Weights of a small transformer language model.
Architecture: LayerNorm before each block, no position embeddings, biases.
Training: a variant of Adam for these matrices, 1080M tokens.
MLP neurons of a small language model. Each row is named by its layer, matrix (up: input weights; down: output weights) and neuron, and shows model dimensions 341-468. Each number is 128 + 32 x the weight over its row's rms, rounded and kept within 0 to 255. Numbers have three digits each.
A block is one neuron, or neurons of one layer that tend to fire together. After each block is what it responds to, as a language model described it from the Wikipedia text at the highest values.

L11.up1806:065157113151128115080136109132149162090050123183142135130177140136115108140134124047145073098166174160180164082157159115120114118163157117140139094158157155133177142078103179116148148128148085187141116139107050138116157072125148160129122183103169151072081102109143148166101126136091106114146190125171157109110135081122125126144096152157170150183091171169098070159124122153089119197114
L11.down1806:144120156113122101109147086153149120095103070139131127162111183115168094135102096117121035128126138123145156099161091128112092163153136123153103135165153133099181150121140163166128105076106046124114182183036077146070174125112130121079174118161187085087115154089078089176095084141139126179123163135116146100103155158168084193129116106072111173162181171147101153113104183119164159135130
Responds to: Mid-entry list and table tokens

L4.up666:093115131112181171172102113098124145122071137133111174128181114123087119115174167155128073179155085145100172129145130151078168138149123162074196153079176142119140151059132133105110146102111127105136109111089069163084099122136093101087117167104141146140130194140123165128103155113173126162100150104068172084115147116117133093219174134157106074130119094134092094148173125132105133168122
L4.down666:098083159112112101097105127151067123145101048143110137146082105153162122090105167142167129166117134127133119111152087098160136108104095140170160122079118121125063194107069117148125099133120120062184101135206110120111100115126138184092147141168145130099112156138115089093132142181177142100125126071151111149148140126153152059111065127141132068179170082090121123136173109118132128097105
L4.up842:155110126053110152105143197106056129112134095152180067113199163110141172167122209168186097128106147136075119138123091176073117124113148056222159142131174127058136087117058089087194126106139178140128057168107133111108084118096144097123127170100103133136097157183081082139085103115153120105148124145068187114130150093183128083146159180118105109175093152168133182125214162221091198112118
L4.down842:170115126114086159157133098149091102155102126168097123178129085148114151089169132207140102135170141150134168153092135151091092130105156106166134105108124095115095060101126153160134143160072096093119097115183134110165041136129135156135108213126154108165150105125062159134154133143116113150034131120138119141099095108147148203139047143136118102094080096135125135117113153120132153110124
L4.up1421:178110146115157126098167117094087095102166077127165123092131130114144104142124141183096103112121142154069148192167140091130158108122146081158160169074159124155132143079104111097119084121095103141113125162175116120109104071087136143133188084120093122087088099119090116134122114129112150147128100183137197181116169116145115134101100150096108087146130097097108127108120152148100101133066
L4.down1421:110171106063171142144114138168135164143087147136149102190116106130143104121161092135112150120120108127116160091127152142204107156146086166140166103140115107107089101130104145115114122120168157156162084195193104079087147133166066182126097183150115161171092118078148141124160155136181124188097118120086109104106096138169090137188147120172165113085121139136125088149119109147119083154110
L4.up2054:132075122111194132098188121097126138117122135127078099171126115113144126145127130131122171146099108140094121211073114162153151124119116136137156116082196070113076097124170186142133144076127101172078124137124092230083101183121082128096146104081072109099093109119163119071132090168067164142146119123051123143158119092064163160149134147200104107176088111128083104096155098148154146135077
L4.down2054:143124155127144087138178081154110127188108125111106103133144159125170137122098168144136163080166178154143147110184142094111066139101086146096181145117092112128129125074092132129115149151126145149148117127130106095074184172126162170085157125204151108142129124118118137163092153129171163127180078084185109096151066090127123085123133156106166141142149135135159166134073127093120113144173
Responds to: Function words in titles

L7.up121:135095090084102135120112076142093115092140106164100194161131079164123155175153117143154098115144180139141116137094172129149119147131066137102106095200144140078175117110169115091159133135194092144130127136121128183128112176157129130084150114075137148156058173148114163073072116162137103085120166104133115085094057116127136139136151191157120095078103071115136156114171097134144128160131
L7.down121:133132119080115183124143178125138156135132090143095102099145159116143165165096140139160097154092075171129166156159147128105079122064066177128075140105161133198169114129149109136176103145105101161104138146134121153183102097145096054091180129181080136090170165114109085172107177195139166129139131082154130155152118123111145157133120139152137133122089121136098125123109090129098130147137
L7.up939:140069154096110172159156106136077108112054184087122078061130139117147118094121102100148100144155201148122158126110115087120110126137091136148147113122182157161161094069085152122120095167147036122123155123113094144125186153140133072112117096133171114085130131070170142113063159154132158088144168087124147070103126113111134115128164132156158151107133125109111161084071132113150148142096
L7.down939:126133090115102156118100118086135089101128077156067143134166125139089105101101175126103154113118111190108175107107084188130092113145152075123151153146130114117174111075167148132160113104119132141143172146148140147108139088137136104130169103117100154152131162166128118155099121176136162143133093168184124046210147066104063096117164158082182087084100111186091181130184098093185116174076
L7.up1391:121076148160112138133184060163093156081066090149100128117136094105150167133087155147147107153104156162127146139161101094142119110128094155128173166119091141127174098112125082138164095133223045140064116133101107157131169186109138164123142162140106124086140173131089114095129161121148147062136113128109129118097067099129117097146141137149114145101163145178137113089105106170140116063136
L7.down1391:210117110094103083149167154148146191132126131108121170135123106154153139116125137188130099120125106107099165119168110135171095137106083132099181125194094104147202105121158120170110140063188179131115157136093073108099169132142125121102166067130103157169128131163125091141065167140097157141168125126101094137043183189083114164145099085110121164196100087112137196112135133119114134133107
L7.up1456:171177111113136160173140111140158172146079094111154096097118076110136157103144188119146107104096118146065124120110112154142148155150088130087135141105147147127139126105089139119118185173152102172196099162137102178098138109170093124168155192110088127122072121113203130173094102150154140152172115166132171129097132154099133138167093112117124117092028104140060151095141126143093112153107
L7.down1456:143153100105077112100091130175025117159088154132119069165144105068095139114215131149095156151116178132166147142118111122111151119160126134091143117143149115169181115137104125107131139105072106154134125083111064161151159092154115173105083117164150119142170093110104152099176126161116140118101099176134104127136138154158137154134148147162157130171125080040097120134096110117130183121169
Responds to: Negation and denial words

L4.up734:147099125102145205100088170097104068130135134109189124145131121117102188100126152131141188120129132103159177168130128100175182134183125062147141183100098104107144125121110157185153151110081148108180119134133176150093144118152169072108171118075132166067158041144153129136104181132146113188151126140105144158112151101159149128128170124140142159147051087135155177104125092111182090174162
L4.down734:107222098156169151090115168113105115124093108093143118123167145085125159163123086113155139125126115141137152171107130170156116145120171110119107097154142155167130076112144119133137187143134148114144169095101137164100084124143159087078120101127152148116125095144069123106127122100166113110077035134091129146114128120113146092188162096195170117120151127042093074125154114179089063114107
L4.up806:194107112111112130125110145194100093126108160097119126108153109170111112128145119206126098141095042152046175160089132101136177141107195042138114138177122100106139119103106160099098140150191115128161088103166093085162138177115187122134126223107158151044111079162130161137119129074117176123122119125129166140127074106153156059100122172160098141119195106057112165115132150112138149109129
L4.down806:116088148097138137146178119115112150124100131164182123105136128120126065120200104079118105117147155126134122137101117136094212140149090132049166123145115122165123182159097150127086137139191130174158140127116100161009141135132212073122129095146136130059145079123101113135100141135085133084158070117137137134140107077144090192104121120116170124133078190120098144137120172192171110176093
L4.up1116:174161118152110107126083131139062106157021166202152145100082144118136079139161162107179099122134084173112115165067132115116132127120131170116115155128149100128203165099158179156113166154147149154135127071135159142132155084083139095145189160154111123074181145216151092135118149072139149105087085130147086122110120093139141109090120218112169179081132114108121142129131123174161115111093
L4.down1116:078150124083086158135049135102109114072134126126064141138103034159136115120186134128144091123073138128098161109090122141129128126117141113105094179193081143189147070121130168130066147163124087137080139116154181171118125088134171131153121147161091084140135120144153112138085125118154162130096048139123127043154179076124180132162124141144174130140149139077152118132124077096172117110109
L4.up1822:171061135084114118159150114107065181111102130173144139133093160095076083062127110063113127099154140194128181161132116144090175194135119121105139196062088132176160157138120127120127201194139150134181119164117131204103160124159197087177133103101141117068148114101121129125092089093151166165132090161140139076149113136108088167147131166143167172122122105079091125136156145129140088086138
L4.down1822:089128136164130135116147107169157174073154159124077181116135121149173130197121189189160136138151134088132124099081131052175103117114122215097150084143130140050115101119151119173189067093082122142097133115144166091153126153161069181128098135129125071153186163136126102211142171129140072158133158180105141168120154131149129123155161102086047092172133135165171127088097102112107129161052
Responds to: Main verb after subject

L7.up12:167142104098121164152123125077168130120169117128167157140130140168104112156164072110107156102112099104161147133092079111146113167138087170181175111121093128129089145147160187125158149147114103136180168088141119111154140188193185176179143166126140154128160166138183170146129130135072126217154152125128083061097082108072059131124138144120092163099062101136090086148161154171108158095143
L7.down12:151185124107123156125106113113083114130118095139113123176059084177123163158195127120180144082102169167140172186124113120130117093135182100124152103117073080101052119129075123149139187103134082084129096101118128090121126133223122175126116149135091171104116112138216145079111138163151089147168143088163124098089122126179110113145172130151124147130153149108124082106174140129130139161117
L7.up514:078140167149124169123201151101151106079157117158091148116095153135163130145070143043102098140170104093116143204128125100151120128088143178163166185096161129129108126113167114182125126156093061162190141132128111145127172138172130095110153134159136149067150136140156138060122132129060168141149175127116173165154079098127145098158091109148170104129107128128068099141146168089152132106096
L7.down514:079152152108133080134171143148166135131126105179112129071099169098073110137131141140115134132182113134137116118101144184072148205167167105111171138148132147052097109152157150165113171195147134134099100143141143061054120114133134178072154167154117115096111210146163093094147083090118153109170130150110135148085096153189181194134171113118118142139158132162108137085145125143147149098093
L7.up1663:103121081109155173104204135107074136082180151172084147173138106132096087159113093154116096050149119126159164135099097147125126124123159118154175093138107078083127162072205150139119140155165054189135075069079162156202081088150102127152157160103128117123128056100150168074131171110128133132116132164150101086130114094101148135103093130170177152145161122140129129136171109103117115164084
L7.down1663:126158138116069088131137146154079121162183124157122121180135133192126116115176070120137189116124149112112112150145158089089153149139117078118137106154064092150130143111138122106169142155131069154112115149033154112116121103134156121126063116084096139102139161106117131174145161136094147145139099163107069139098094126041181146090136102165130127125139159095126149111122154143134127164095
L7.up2330:083154150134099136100151182122176091146155159138187111105110154177156076125123116190149147055136108154164106152165160111160156147133082106130105134171107124107093147139162167160175161115129110157085130104167126091076142161213102144103118115146154176087108105129151113161156167124123114169149106088101129131083086115124144110083121105107093099115117136143133129099183144166122094076111
L7.down2330:157129156095151125099184092128135090131101139161152108196116155120167131176071119122114136190153177148107122114158186156107119103185158087096195081156088108113096123127163128151126158100135122122093165138094130123125142153157173083133067131093114104110080095116161080138093071171148095123145161168106143142200124139083075143118158085102154127129161136114145189198136126107166186144175
Responds to: Before built-structure nouns

L4.up18:130113133141072137160155181175182089104145189105139076112138163160099141130077140092125108118097122111145165170150103188114125164139052139137095075127139148159172120137079099051108179135149162099100147132119110124106146143153079142134206158134138195118112146147158127123132166148078146128137107082089144153140177108137118101073107145134147146127131115109078122085193125066152161118141
L4.down18:114133146095124090163158076170139093123157113104132122122128129062125149143149146113173162166134164127146104141155202154140109105125109167089117134155129097121084123255088129111098161153142096140110103139151145115000140134097143129093137126183101113173144130113195131192089075104147118153141112132123106133147119118155167153151182154136131099165099152103191102203141148051132126145171
L4.up1658:104114106082033152123129112123125180072178125149137086126088135141076121174147182145206113123136142139090100076151078122134174135150125163222104120061170070129121135123151077091127134131058123169155120085101113139111123121100142144143171124154099136093159116084180146141148144121111119177152199059131145125082116199110158118159120107141141123160126144160129136138110221070112199122135
L4.down1658:155147182084120124168133139117157117122131122054114135171105134094147165187126084153114121159117111102179092159116140099113073138101132133112074134149098130107095120141091191137161124122175120086139145122147131133046165151107129157112073127130135155148110123134134091158075101111142116125118135111137118110158169133111143163129170094111112175178134132139138154181117124160143138140167
L4.up2136:112091156119118098103169151132104162116115089125105123093126125103076128144110186078122128145106142126079105136102185153099134132151095170131126108144117105092181193149127125098135151185107136167169167108117114146126203083107126136203153153117085139126090093144138095161110141078110179137172092069126116117119105117155180121103052117210147116154134163161157153101165179106111188063133
L4.down2136:103100132093134185116143200116180062083142171165094114124079133118169133127138116155132107152117135149176162102097110107117096103123126162080080161079125125210056074165116137116083144141148121139093083155127205149000143152136194089118070168165145136103128134148171119100068149144092127116150095180192063135178050164156119189148144142119177159127125126123165114171113097154103131160185
L4.up2439:138122146116106158108143104068164104099050140152150149103155200112101156140135206092093098170147149185163076150064092134099170095105081123244166085113154133108165150131133111110176089076139130137126100145117087137107125122082072185141179084105160142070107161138146164134147098077114181136174162094144159126076180169167133043080117135146089104112153106150096132145156132132150149096146
L4.down2439:104085097135074169108221107093063139155134090135139117147123157143120170121112169153057137152121189117120085148157110123077117142157131160121108162141118103126121109138105112061154111162162061149144136102138092105031157180088192175124139129164094089178096087136089107192112177111110132130168127133173107121150194164096111140167160127105165134169113128084097144110143151170134146126161
Responds to: Section heading ends

L4.up588:114065121145084161134075205173127085149101108082109093071110142139090144108082142100147100117149128137114176129089161133197113139066125089121180124131111142125140109119091109165131106110122175126110065053157153138073037073063138072132131070144149140075155099154077180157182160165175116144156075157056098105138159117127066113183105171154132161066075154141126146099121138153160148153066
L4.down588:135085073095120203139101165130066108091127168162133054187077121174065207152133110192142075140098160209124133129068120134166099098112192135162130156143097123154141120115121122124101169121108128176169147064140112140180111120105070129103134096155140199103094092132108132167203148122197121124131157140061125159083140122141130142130138112125063127131143134157121165103177067204119121104106
L4.up622:142123088109105187112173125149114076162146117141109142124109167135152144091124134116060184062140098145147087103056121077120112121148094184115129140167097162145154086104098166123161095150184134107128149143116161167102087160153111177142121122138129168071106128146108134158127150128121107127180140107124176124100053146176080150108151116112144162066093109085116094119177170151151164151063
L4.down622:113078133100116170091181069170132201136157168113162090177165056014145106129121121104076164121181095102117077104133107119159147106170091075141150123100100159120165149105088145117152112160147077119107160171133139125122118097075125118122145216194153079126186133148131108094121110169171132071191116165139088058167120095130137160156130112120128119117109137061145147108131121135159129182147
L4.up1190:134163097114124129134144115170079068092094111091097103165164150110076095178074120097110098108110192100162113146112171157173110103136108115124153161136081117135120100145080088124136133109103107156094130131142095116137080086125145118132170130122143140123107097175148116107185111020097121157123106148115148087136120136132095109139086151114117136128107126105184172082096123080106172100092
L4.down1190:109170162149140157150138183164076146181134153101114143127082117120115115153120131155130131124106163104144103130127201111177105118125086076096137078168142130114153130157135097141111118070109119090123127155143102132180097099175136131117162122166138126119106135179133136101138131101145156089150081125106160075106118171149086097171093127106145125147162174078116117099160142099080070155163
L4.up1750:144189116103099100118133118141137131122145138116110122168152127106153122175098125086118051117122192105132152104031140116168128139120119121130168127106099097088108124100136169103076144169119131212096123084149149152107147198092152068156143173137139129083122109102127161126121090103116153143100137101078167176149088142165117172120123127102054144092106118104199090078087171154198143133102
L4.down1750:132148068101207092167076150137170167146087121136168161160204142146114083144049137095077080131128206159125135124114134141089083152102155124126086083173167142152124134140139116089140106104104123205173122132157128081149054176147114134099118116089131158169133108112089065123117159078139140184139125181116113152094134097150086160160175114169114103125131174140217142135071083122107181175121
Responds to: Sports table cell values

L11.up2197:137143119190145138128119139158161115139114097134149111174133174181141147165130105151126133096147166108131121123073067095106138138137093168173149192096114124117114140129192190111123198150149101165211136111158133138116200076160173124137130150143166086079092142107138153111137159085143138152117138071091060111110114112097096078114125132134091101075092084131153096076130151156135175095160
L11.down2197:166188143092129090088139120169101116147126101109184128165088152111138146117140123136149124122150158145117120172063136149066185149183194199140110164139116093112117100127184059078153125123077147110221167083116183099091159126204153104120118155105134061126102179108093158085109155088141115165083123068112126126113108147081127152107135071124144112089113163060081130087153151117106175178169
Responds to: Built structures and infrastructure

L7.up411:131176163163091193114113141133050142111106141079224133078156088103145164127137175182158122115148182137124191069074129056124127072123140163154183153066152145125113101110071156113087176111173112127136113087077103129116100142097160061172110137112134174119128105140167120111139169109105137197104142115126125102053164151141127101116115101130065093111099140184132150142139127177085140079079
L7.down411:125195121159126093130117103145123118171157146093148170092132169141103076112081194096198115123149181137137103112140081097116156092055127124082118094152156099123130125110036159115073173081216103192149133156093115169114087135137145115145160149153101128127156151132175079126142087157112105096106143141107088113105126096108098124069118169026116141121072151158114113176077142152143133130159
L7.up938:117155107178075131071095109184080114128080111090183177074115095173132131140117138108110172166102141135130127126115123150103139157113129155092133102141143137072141147119070109138127184133147123126161145100098025112112112111100117150114092116169109194069096078117101156161173146143085075103085193131113126126133090127122103106142165129115066090129057124178170146116157092081197149163121
L7.down938:144159071146169107098116028103134189111133137137091124063099165172150133109120135159133144156133149098106121159046091140090094182144152116069112191131100102131160140117139150083134129133169147198188150141092121154090135163167151144147145207132133168174149099119166130151069162120131116086154173080120119051101160131164134117140122113136181081109094076143136133182173123147111114107122
L7.up1295:101130195165109149105162160118124122131088116107134145105111107106110112114151163152154148119154151146149127175085154091113103188128173109098139154106134091079121126137111190165082218153120073131168104121210123151093128183179170120158103108195123142073148131145183131137133140151161153102147135078119140129096131164146123117067127069187135082169158116129117170149134133140136161150158
L7.down1295:144101052134139154180096088177117106157096175154121126111143142114099162081151112081116170113114124063108105080120156161102103091172128107140160153122050126109168103094115150087114125165153153119107123130150132166138122144115074133091120148144117179127082167133145156121146140145149118162034152073181164114097174144158141102187136150052124194158151083097098118087163126141184155177078
L7.up1466:138114146116129137158180177130144070132129143091146111173087149150149080111154198202138130149119136155144164174084142154168167150103148081137111164115082077107140162127089210170117105134144155129196113150101140134139083098123173182122158113144153131122129099080166140125101164179136115124136209149113162097145116078151122079125091101106089114119188128156102144126076170128112090115156
L7.down1466:147129143191133110146099109152071126107103190130101190146102122075092108137147191110144137131148100132097170145124138152149137134144155092135130150141105135143223141095128163147072164140107135112075119137080128132085189113129100147169113079118149136157085164172138120115114151126092192087145172130141156122127160080153091159130120148093117160192066123118164083149127144152092106131133
Responds to: Structured-data separators and fragments

L4.up1097:068115117119133155125149117165160158138150158089105151091089168178120086196109090170118110110127064136058168149150137109101166112075102177139108127070182074107131156108152156147171082133094101121130111128119126113118117084149140067178188127089121129102143099077115179088146188110136094135186149133143096116102132156134139085130150178185152135121099119145093070132184136109101126067121
L4.down1097:140151187045126101137141094104169135102191086115108112102136155121120120140152134147132170128167106165106083163145095057216123091113157164051125155171142141146109112005149159132108115117154092092092123094148171086121119182140131156096114136196114109167153163100132114121179104142193123101121163162188088115154120131136093202146102147162133098116123199127173062158099138108141142123101
L4.up1173:166129128072169171116153170181137141132168130117079105134101096136114084049129205097117116148112143154118134086149152110093121106143144191087135178065121128089124178146099129182136167063137095137064100160136172127125127140142177114147125109140108148173129104125155160173135175127127104149172102152089141134155132163178087133172133159126115065070142087089073185166142162150142134152124
L4.down1173:137144112097154114123132187116115172077113127149141157103179166146127072214117088125154135165128101167120188135093151085122151133172122157121149122119063173121086122064115147139124117092169096063132099104147100095205184161188114179138083139187127123164149114097102051088149151132152121128111083119155117088164148075098123079089161149131095145167125069073214100157063143087041119093138
L4.up1352:127150115168122150156155145040116143147092110173133099127134183136148186134101131161170137167108079187111122111150119113077103108154087142128137159116117039119171107127130197113182114150147062107128129114124125168100104096137167114215137104059105166123111107166172095084229099053073141153117157125100110148095123110128101160112141145200116126115139078139154102110115143122094125121113
L4.down1352:168123134076139121094083126198120116097141098129118116116088122186131164117129129145154093137117102111154103162088153149204109149149147078071143151126132131156121159070152122142145137123131080057196133105104152107122141106213143113151126136136131102131135093056163159138164136170106153053149150177124114098148098083179084171148126163156136099101112134125145098108131144122161172119156
L4.up2138:166099121124171118146135147145171100166080143095134105087130111177134132141109182144083167092099088188124159151132054152104173095141138094144182088102112122066187161137151120166138132085079150120156104128126038143119122090163118138139184169111078091133113128103159190106162147135117100114159151055114112154032143165110182087125168118209140160092109089152102121142147140098138107063116
L4.down2138:133163184123127154146166154115113109086134174154119126146160165072135179227180152151077121125111067132211108180116150069135126072104155124092141154077107158125066127057132147165157085116098064106145125118115133082133099196138118166120128192128168182123153124147138131119127095116115156116091169101168041103162166080122156130047125166125119109094139070146125106192080093099134158083058
Responds to: Definite article "the"

L7.up129:120082149172140109171194107073097140077102091152118145115112112119133113168109143194052089121112110113063035183133122082092162181148154156093119116098083113171100161137049145132117146144175125141151136147154089143121166145107141165146113155102150121145052145065192136061125190108103159173098095188108178131169079169113123147175147158188139114104105162194129149114103125145142121228129
L7.down129:130183139134150082138117136146161185050116110204078165125149122136195079115119121111169139129102122100128151152116073094181122170169196171108100137088144155123123177144148113169132104109131101107137137157139128106000155130080141145078128136176113136145136084133132186133116112148092138103255132194101099123181114145084176115122169114149080145117098099141114100184119156214117098104139
L7.up232:157082119134084138140184118144095107094139126093133123155117173114170146113120137076116109136144162072167094109162083154100137186072096134147150168111168113101134164152101121159139090117108084177136077208152089158076128127141162117149159140196164169082124151080136133101086124080072170181149145133095139183093123116161139110154115113111056074089114118121066162143086158094174125140094
L7.down232:147091232115111180142181153116084131000106140105124115104135121129090142136123114145128134133131100120148098130118144131128126167118094160165113150135145117116107173216142123148117117147118128117128106153133087169000159104134132147161186148097159170104126145098149170134138152110099142175144155103100099121091118137132131093139151139157099116141121198146119134111139161083134128092117
L7.up1111:144064139155097130078183105124096118080151081107120087159140156145148148089104151108137132093129152117141083163132137079071163155077100160126148112150180162123081161131127136136136135115187140185136137128150106204086085167140150081150177113149152164069071167097095132054105139114039152145204094166111067094126131122090127097130137146141129062068165162121074190144063134109118141135121
L7.down1111:132103193139143155132179140118082127000139119138170110120122134139093148079130132120131103160156140146123093165110121173094128160135124145157129176128120130161095164255136114107157136169101114128113139134121120140000154124144145119105164111098114145117089106141155154121162125114092103137124116106129141143117099127086142104157129105164138110113159180140106120112128160091116133125131
L7.up1656:157133153134126197121118113176111124053112163141174085156122160171118187139095164118141122117176163121127135090113170067075164140137098192128139192112115086142123138168126091133141138122089132154061131130126119131080112139132145100172158117160148128149150158120117167105154125075132099188146152120125110143070125153146159043126136146114081115129154100117138120172114159146189154130136
L7.down1656:126116151118140193147127175122134129000104133158164129148112143149084164101107134125156114116136048129119054119132163121103157142109120157159129187096151083121109134244139137141145161118136148138072156141140101141000142125117132167146159192121145107123110115134137138093138151121101133153149124111108147162116120162132118120141120142145111103122104146153119132137130151124127145139125
Responds to: Section heading closers

L7.up230:160148110129080104194112149111115099158148074136126113120133145103124128159128128089156152128081175156113145136140113101160104134074120147158146112116161119100089107083179142107200108153134170138139096181147099116097089104129141148150114183133148091123093071092104170147113115115103122202133117148096123100081166091116161143136141170164120139106123109158110152113186163067161150099122
L7.down230:132125093115114152094160157114156125117149113113170119163210103165139109119102169117168183115131155150162133137144138063103117137057142096098130132107113108111138081097124148155091107123137112135148065133204066109160070121145134116155114117198130126148095126148095182135130194136106117055101116121065214101112092104147179151078071126110127175138162129160088116145147097135056109174150
L7.up865:089110132105110111125153164130081160103085133137099050151146193137178138151092200124154067157071150117186128164106055135134121132162130131085120117157164100127134110099093191143120128137153094169191106114091138195121129137158111165138100149117143135105126145172102200160137127124109164109132100135146131144108126146210169095147137139152111062152057069116118094147150123075111129160103
L7.down865:127174080080160094107107123185068159144106192150081154131092162147122165164191084101107154121139130144123135104125074130094106084117146175129185133147112153139077125143126136100073146125132106124161125169132220110147153085152134088105108137174081187132084140095110052091169141174143112053107100131109167124153082117123103157206142114181174124103067118071149140075142140200080129156109
L7.up1425:124108109103147162112163131078147072104059148082105071104189156173127134132089161099113107079190136107140157197065154064085166117088111139118095096123115173153122164150146159102083094103115076091144098125093125133098122186108110203143165124095131177044122166143140129144082084157096154141137115067126129116149106123076141111043156125157132115071076126132130111145109144114185097065069
L7.down1425:097137146124134135118160076106177076121160118116095139108166134178162174139126153189140165138103133055117074128197148107131055137151073135157119128118092126173101101137111135069175183149142155172123121125158164079152122156178102163119179128160122110159117172063120106089067108167080132097144175171128083119173096143143116151109127099184095134182096203129158126126156078188096148125104
L7.up2385:106164066094157171134137159058160131111155130081145165109100188151174101109098121142171156139146088165142099180110120150154069182104108094102111093110180093101154131044109109127164127144084175175142144137150134115186096152068076136184083105120165184105151135155141147104214164163091122163077161129126124208110123126115138132110098143071129133127143111201152138115098123117128119142134
L7.down2385:113057153128123115140089097168080109129103093204162112110147158106124115092135161166109179100105140122149072095142159092129113132136125147169149141134088147100094135142083136133073152143125101134123185091184155178092114170132149111074101096081125135118138122157136117163121156095126084074096098085142123166112126114093153106169168113150114150162127062091103171054200144184090135091144
Responds to: Inside multi-word proper names

L11.up1646:112122132136210202157137142139169151122123156117182137140073175136133197097119054108133141173128133138153152166088046139114088165135082185108117158135154106086114098107136188127174157165152130141137087171144111132139119154169105132105119145135120139131108116151145140081157157158093199046139113156085114120073146165173154127132151145118110161159165131164099104152107096149138149105102
L11.down1646:104131125063122115175132096079156165120145089111159154067127148114129136106162149142144147127062128171096117124100104129222106076135135056135103120147095184156053157151065170112133130199152179107099118130144121119146135123113134084164159118171181096136147074102161209094129100196161110091129098129116115143120126067085146129152130084143055130097181085108116153146176119129127123155127
Responds to: Field or function nouns

L11.up1048:136107129173166190136161154151133124127156149143161135197096144094052131131096133154159114130199111121145105178122106097161140172123102187194139105107140116090132130178160143145127165092142096156139127144166139122094123082136220153131139172104124124117110135110161116101082159097100152132093108152098059191163171217169123078155104102134127114065082186099121135112198133152153217131116
L11.down1048:105107112163144102101086166146150121141133123149071188084128100055117138141167063110163051108139174200142153092184171159109139117126095112112111151145116082159148117098133127162079141105105130146116071117131088167244125072116083218144121124097108098102130072140121154152190146161099121143117102160081174107122141100115133195109134156112161141156107136098111093124097122179149114078119
Responds to: Section and paragraph boundaries